MLP neurons of a small language model. Each row is named by its layer, matrix (gate and up: input weights) and neuron, and shows model dimensions 16-111. Each number is 128 + 24 x the weight over its row's rms, rounded and kept within 0 to 255. Numbers have three digits each. A neuron's up and down rows have the sign that makes its largest values positive.
After each neuron's rows, "fires after" lists the tokens most often just before its 100 highest values on Wikipedia text that the model never trained on.

L6.gate147:123139186129138126080118153131113108132119129097143100135079121152143171119179139119117121089167137169134154110136151151126181173155142161144110147143127142122071117117135107136142112145100171133152134157159136173095136111121144136095124186122129096145128098170134079123176115109099153167
L6.up147:127174121159109097115098118130150131142159121121120162114143105157093157111120101091142131116146187108136139151134151115121165119146107126124137151087133106100129123157142148127181155142106129092150146137213152122124131111137119112132151114095129101124131148157154062152162138146074169163
fires after: " a", " (", "-", " an", " \"", "ae"

L4.gate702:150079097098141127088150145108110140117106114140174110148109161081132147121125109129125099112106103128118111167152125134137131164101148155080111119163108150109090114120138150125128107121153153144148106139135121137167069105176142136138121103120128119106105146139108111141131118117152092140
L4.up702:130136180143140146174081127129122181124106133110093144096103126143093152116133150134060118137117137148139164097108159144113123124127127113149163099150115142127115142133125088136141120119118134133163105156082092143099105146132159095095121143127185121107139132146114161148117126113101142065
fires after: "-", "2", "7", "9", "4", "3"

L6.gate360:141138124132138096111118148147110105148111143107138127072139151137122116164153159134087087131128119103114131146138114144134156159076138164103097121137109114103139121115138156175095074145135181145110150109115070157105071110132142136147116125121169119133098160136147093140125112093086127138
L6.up360:119126154141113095118074109142134110160103114124120149118091133155110150161125141167125139104140121131139129175134173122071151106158121171155143126101120129127135137133121171128159162128154166164159106173105130125124134098131144121085112145114131114128140144129152106191180108142075148130
fires after: "-", "/", " com", ".2", " min", " m"

L7.gate30:110157117110135136072129150097128113128121138129145087140109138119109088137082102142063116133151185138131118119153135120106129113114095145157113167122111143156159086128108104128117111155126115136102131048161108145120115148145124121120101194094121157150130111174121126116120138107127117160
L7.up30:133099154131074127135133137152124138145153117114129165179112163095131124131107138126141110091096117135109128136083121131113110163128148183125135164126159180147105117150115140107120177108113156167110090162103159129119088153112124119124116147125136124127178141124163119126121115112148154129
fires after: "m", "r", " n", " m", " M"

L4.gate116:088132130129119131150128131153120115095141145170127125097117130095114128137126097159129126147100169128144101133123124144124118171139112156096177125124118177119090133105163148118092122111169145137122143127125127142121115127198169114112124077176132131094147161121109153125150134136123131142
L4.up116:112144087113143104141111114135133144148128122125132158121146138129124147124066157102112068106105115161125094094125129125081087139152125156072157119141082146191126142135131093132120152109131181112117065148107090114119102119141138108157131154115148128113135126148140158123107101119127100113
fires after: "7", "8", "6", "9", "2", "4"

L6.gate131:128113157124106139119136151118125069081131124132112141172142103155145129095088139134147119115132143136153096155125105127114151162122087122130142090143132152124127123153078178123129164155121152134105131184168159105128158153099120121104076121129131079148124173148117113123107100164155130114
L6.up131:113160103125107148081115139101121127144155168100146152097179102142098120112142116187134141158124189126096142154135183109163135076126120103142112126117152141115155099119139158129132168119181138178149139104096133181115151112128144143112120153129148118104136108152122169106122101129121105131
fires after: " N", " K", " (N", " Y", " k", " n"

L7.gate83:113140112101130132089138154126114129145120145146088079144156117131140111131068107104141177156154155120120140131080110109089119136142094098134125139124139068147126107166096201141145143146099141150145120046158145141133158129127088158151107152065173127113102159116109130103104106119126088112
L7.up83:159142148078134150087132131126122125169119106124164154119151124114124143128159091101133181145149129090125111123119146100111136146133187139067116130100136142127129101111122160148139110096171127099142116162111105164110171134125163091164111113118123140170104119127159104140114110093114102146
fires after: " (", " Ch", " V", " B", "\\", "M"

L7.gate126:140129120102111177119123126135112172125099119147075162168151123135076105104120099153159169101179098164123137141165089132121140158120138175162095108130141105135154118138146170187141098158142114172144116150094110155139131107104144120152140111130159134148149114139122111103141097135144168101
L7.up126:169109126173145127118111173104103115118127142134115160167142104120130152159142112156132143152116124122130172126120151108145125129182137120122151125109115142081116110084073122108149133163125113108106075150096140158146148122101141102110119107124122127126123124128121131096106131139151088166
fires after: " c", " Mc", " ch", " C", "p", " sp"

L4.gate207:123156082144144096117137144074122122140160138160123139130159098138166109105082122145130158154150172154132145109126085125153079135143134137139098148155126155095115128117119142127144161081131110126116171105120120127149130129117085104151124119111113133089127108121133106136094123089096127119
L4.up207:108169095132119095133156130170129099145137097110142156163077070110134099152111133154167169116122087133144124158087159123143101138080125136110117094124104140141115112124089151137144074097121075167166136089131145153133147116100091131106127136173145113147125146116109137124118123111127114137
fires after: " M", " B", " G", " K", " H", " T"

L6.gate21:123143110144100177064138137128112118139102121094132126134154084173161137129084129082140140133141119098092120185181106129124131145131169126147140100098135126143116137120122220128133105139086131110086172136116167128120137119155089117115110191089166081185127165136106097134129112121122080117
L6.up21:123110127136166131086116162156114149139137136133123070123077147139133133166141134157105103098130161122162173182115078104159094148151132139110177121155072130141129126119124159128124090162154171140125110088080100134112089077135123139101138082116126101112158134146150134135119146110113129103
fires after: "em", "m", "am", "er", " m"

L7.gate382:136154127151150147110133120094100076129104126167123147165149085195111128110134088134135135154144139158125155118062113115115141154131122139137138155128116093112156112110094138124175143145124154117124150147117122134159151158127117137135084119118159129123086115157108166090096084130114126119
L7.up382:137143156129113135107141166123108141096150148104117132148166104172132120121142155074116132121158125137129141144153121111133085115150146119153161092146110119111105116119125137106110143101157148114118182083102140115097129089126050172151127127129137107135129108118125165063085119126129124122
fires after: " M", " (N", " J", " N", " L"

L7.gate91:112126085142114123128135163089101112127156133138114155121105102126129133112091097134164127139078130116110151111155131182153117118158151171161087139140134090120095132077130115134121113150157138131118118096120092177106117139110131126077118123138134083145144130156072136126121086155194097122
L7.up91:143147131150123107103129131124151147143175120131111138119112095150123154153107149111126101152156138135156109116133126178178099090141125128169068094059133039108144149105162106138164144149114125123133148116106081128090129160164116118118128067123173166131155144098164111128161108145131114112
fires after: " Con", " con", " E", "O", " In", "c"

L7.gate249:151102084118109141120129096161097177136119171131080138119125040166139131151128108118084136109124151097153088092135124137082117150161126121135142081126131099113148111099091135134160095190110149161180119129131150117130137140118119140125118133103142130104109137119079126119090103163123165129
L7.up249:095116115110139135101126169134126112180126100126123176125153096132108130158118137165142144115109139106143197135150154169119146112118152106129120137140157079163144174104109112141135133107185134104119093126143104111099170135165090165112134125139139155119152144157124140114121138133133157183
fires after: " sup", " inst", " Sup", " ext", " mod", " (202"

L4.gate497:157121112096161128126145145164113150143100150160144120139104153162111102187139131126117128073122109120111133137133118127117111118135092111107131190172116114068145100131107131106125105131148168142126151082135110130131158129131122107157109146107120091104131056125141120124123114114127073113
L4.up497:137146134115108122136157144109108118124115124099119178133143158130107113137131141149126106130126154125114141127105190127110168148138138132142189164151138123101105108124112140095135109122127133121117109138106135094105116099137140095112113130113155094125096126125110143142113109118107119103
fires after: " (", "-", " |", "7", " /", " "

L6.gate141:150129087098053135109134138116125143129088109147168146146122077117112116115138111113137119133148157085093128125190083145121147131134142174106132110154117116118145118131112068169115131112107142132111148154153125140203136146145117147178138145144105144113121121176103125105094127130113108134
L6.up141:094085103146122159133102119110127121143122145145102133132167107189157111147123146162145122152119128145126122124114085098094136132161101121145133135140128127132144126140122117103131158110112126132092163107107122091104137127161130090145105120153151093100082134134160157115121130131085150102
fires after: " the", " (19", " his", " its"

L6.gate552:131141089130147130138180155130122116089124125130140137145137095149173116147181126104157215111148145149157138123143123122093117168167117109152139160142110146089167161145133132138092083122093079123145139103125151172124108107113129088145105153127124075166121149152111119151087108122120105140
L6.up552:176131131133112132164186146121126077116161100130157094140068129131177101127154111102113148137149099137155150126117117134130149122146086124082122131152107181164123139176147101149108097110128137095090117113105177128130155125112104144099143124098117111142086134104104144092125119125111137161
fires after: " H", "h", " G", " P", "H", "m"

L7.gate82:129146115115105150114144191088103134122134128101092090133122095134144155134144093098116125140150162127120129151145114110130168112082118155137156119109142121129174104114120113129168124137132111143136148139136083138105118116132070117146114173114163154115089150138105153130109101099120146126
L7.up82:160121103077119151165159178103117158132114132099117141155140157102153131132133122109114121128099132143148119190142145116105138131106097187144160111117078152122145110146153143116103135091142130191133116126170076181164116109134134125129120151107155124163113096129135108167105133114112150114
fires after: " m", " M", "er", "m", " d"

L7.gate661:145147135070121125096142138151120177162117101144163182164101128155114186125123121112123138110156116139084139136154082121105105101139120132082107126117111113112162137161154128115164165114129166163110133080151150132159108152143114139183144142133113142160119084168106109092124165132145142174
L7.up661:106092135140083121132085126124138096135137169146142119176113140095116151110131132135141105149163131145091140129158096086100159118100091153123168101099154150135132116129114108106154146103150131112116118124130129106164137093095125130149121142119072124076149125146120159165119134093093094127
fires after: " the", " a", " his", " first", " e", " n"

L7.gate245:130120092139176116107088120107120117143160163131109167139087115125135113138136127072156142123104121089100110154125122146118154113129140175131153164164101069148146135101135131134110129128133110107116151128128130129136102114149103120120127144134168163181113132153095175100096097102142098122
L7.up245:161118112124121083100125148145117115140140153087099177167147086172124119154103097146131084098116078155155113110167118108070095127140138094162106108101109136095143102173149131138144147134177110120128120048165169150102094120145090143149152135153111149105122162143129166124142119149135133097
fires after: " Con", " Pre", " pre", " Sup", " con", " Comm"

L9.gate201:120149082061125160139125158143131168119135100141119118110137133188130117149092111125144124157105113105124153137150121125119121140145158100166108132126098147087153106127125124149161150174077169127125112040122161140124142194123102124105105121119150144146106136148114137120151103105126145091
L9.up201:129111130122121125169137116119109098163126098117137165140132110129135159125122151152156185129127109102167150135107148104163157134123164188190127148153133122140159126111133151162144109123173137125118144100109102101170136132113138119119088116105138113125133100170155117166148081131187122151
fires after: " |", " ", "|", "F", " Re", " ("

L9.gate454:135121075120170170140127145108119120134132195122111106108102125133142078132117128148119086107107138163119114115073139110136154134155141115128094120150109135129106112135092087107159116114141147119177130114130123121089147094165121134114111100119125123147130127164072162112084141107136142112
L9.up454:138097131147143129116122125105105151141143117125087132146080144123148107152095101164103132105099145118106120106195090114152103085139109161144089094056097160137148154118153105178122155144131125106127120162121094098128143108113092120113133103101183149120112114098089137144100116103138178148
fires after: "\n", " Award", " 200"

L6.gate193:145097135113130130117157157131117092112079122152129113106147149138100164133152079139179161135127105118144139124154082149146155120138137153117107118125087119143109127116124135125160073098095143148118125131156132160096091118130131141107129114126180132180120134134140143123067110095118159159
L6.up193:121145139139121105134123126103109117155081132125136168064136153137104123110139116166152176135159101151144098083128114135120131129136114114167166139097125127177124130117149155118153138143080123117176106117152136131137111116114092123053114093119138114136177167143176156128131125116091158121
fires after: "-", " (", "/", "—", " \"", "ro"

L7.gate69:123147082123176133092103126147132137121125100142145157172141111108149158144136158158153150136181116160131096168140062122163174106140155137116086100115143128116090099128141095131107150116136124151106153125168112139135158130128110137126110179132111089133134099137119148105125141121110160122
L7.up69:109080093156123129152089152154102108133117175159156122169128156117151167136155131155171130122124152114157121141142110120167110150130121122082159142147123154109082185111094082172082145134132106128130126103107109116137123126109129128146119097157144117156143133155140105140124133119109121117
fires after: " C", " c", "ic", " cap", "ost", "m"

L7.gate188:123135094135122104053137140081113121112139126122121143132124120153134144159104165145156134159121116097150143177120093106169113106112185142113160105130165152116128126151154169157125133155125115146157135119140151140161118151131135135105128125139149125156122116149118143129131103180152120165
L7.up188:145115135116144147134130146110158161110094106132138119143159137115119134092154173086159101177149134158108153080142084125102154108148111164173149187122098129122142102109139114132134117095132138169157119125130131139105112119095131115129129140143112122144169118135145143173163130104156146093
fires after: " |", "|", " the", "em", "\n", " ("

L9.gate1:123088146101175124080120096147121158148164131141051134127165151159136137137136100133158115143165104123114152112106154144098139151177155094118158123161145132138155120156136139133118121122134184139085135103130106151138189127117099152102125118139132082098122160153095136148108093113159082118
L9.up1:141099145147128146142198122183118131096113110166101168148135097129126143109107150135145159159166111096129148138110168124126148140146131108113130120110123132143120131148116165145099131141164113136111123120091107154105126095128122141117131140154111114141121085141132168110143087116121123134
fires after: " |", " (", "|", " V", "ay", " K"

L4.gate460:115115124138132126092140117086133108088127136175113097131158145157122114152159119099142134151151146121116144118077146107114162146121176144122155141174123138078154125136115161148123114142144136147169136107181110115128125141144120112130123176140125124110147113117108105109082118113112108180
L4.up460:155101107126161113126126138123128171136128119099113103142107186128151111155091118167142113143196146110107148089163152165135119105122149144151135147126099169144143099118097085110133121152099135154165118136136086150146122131121158104107130120150146110151120147113103092124115138131132156140
fires after: "-", "\n", " (", " com", " det", "fer"

L7.gate260:110145112126104122100148129061103096109148105108140118134101119146129110101106078141142122107143115097145107140122082099097145168095124131089141119120134161174115112135154128130123143124096149112106139119113144140124131153132099109131131144101152090120160137137131151145129100109111089115
L7.up260:087150140126150154083134130109129160102102125130169105177121138125139152121134160088130126129137130099091123112133119131104088113113095128114108141083100074133093126089159133127102162154130160110120092080164100147132130146107091172172126150150113076107099122137119123129099138129151106112
fires after: " M", " My", "y", "m", "em", "al"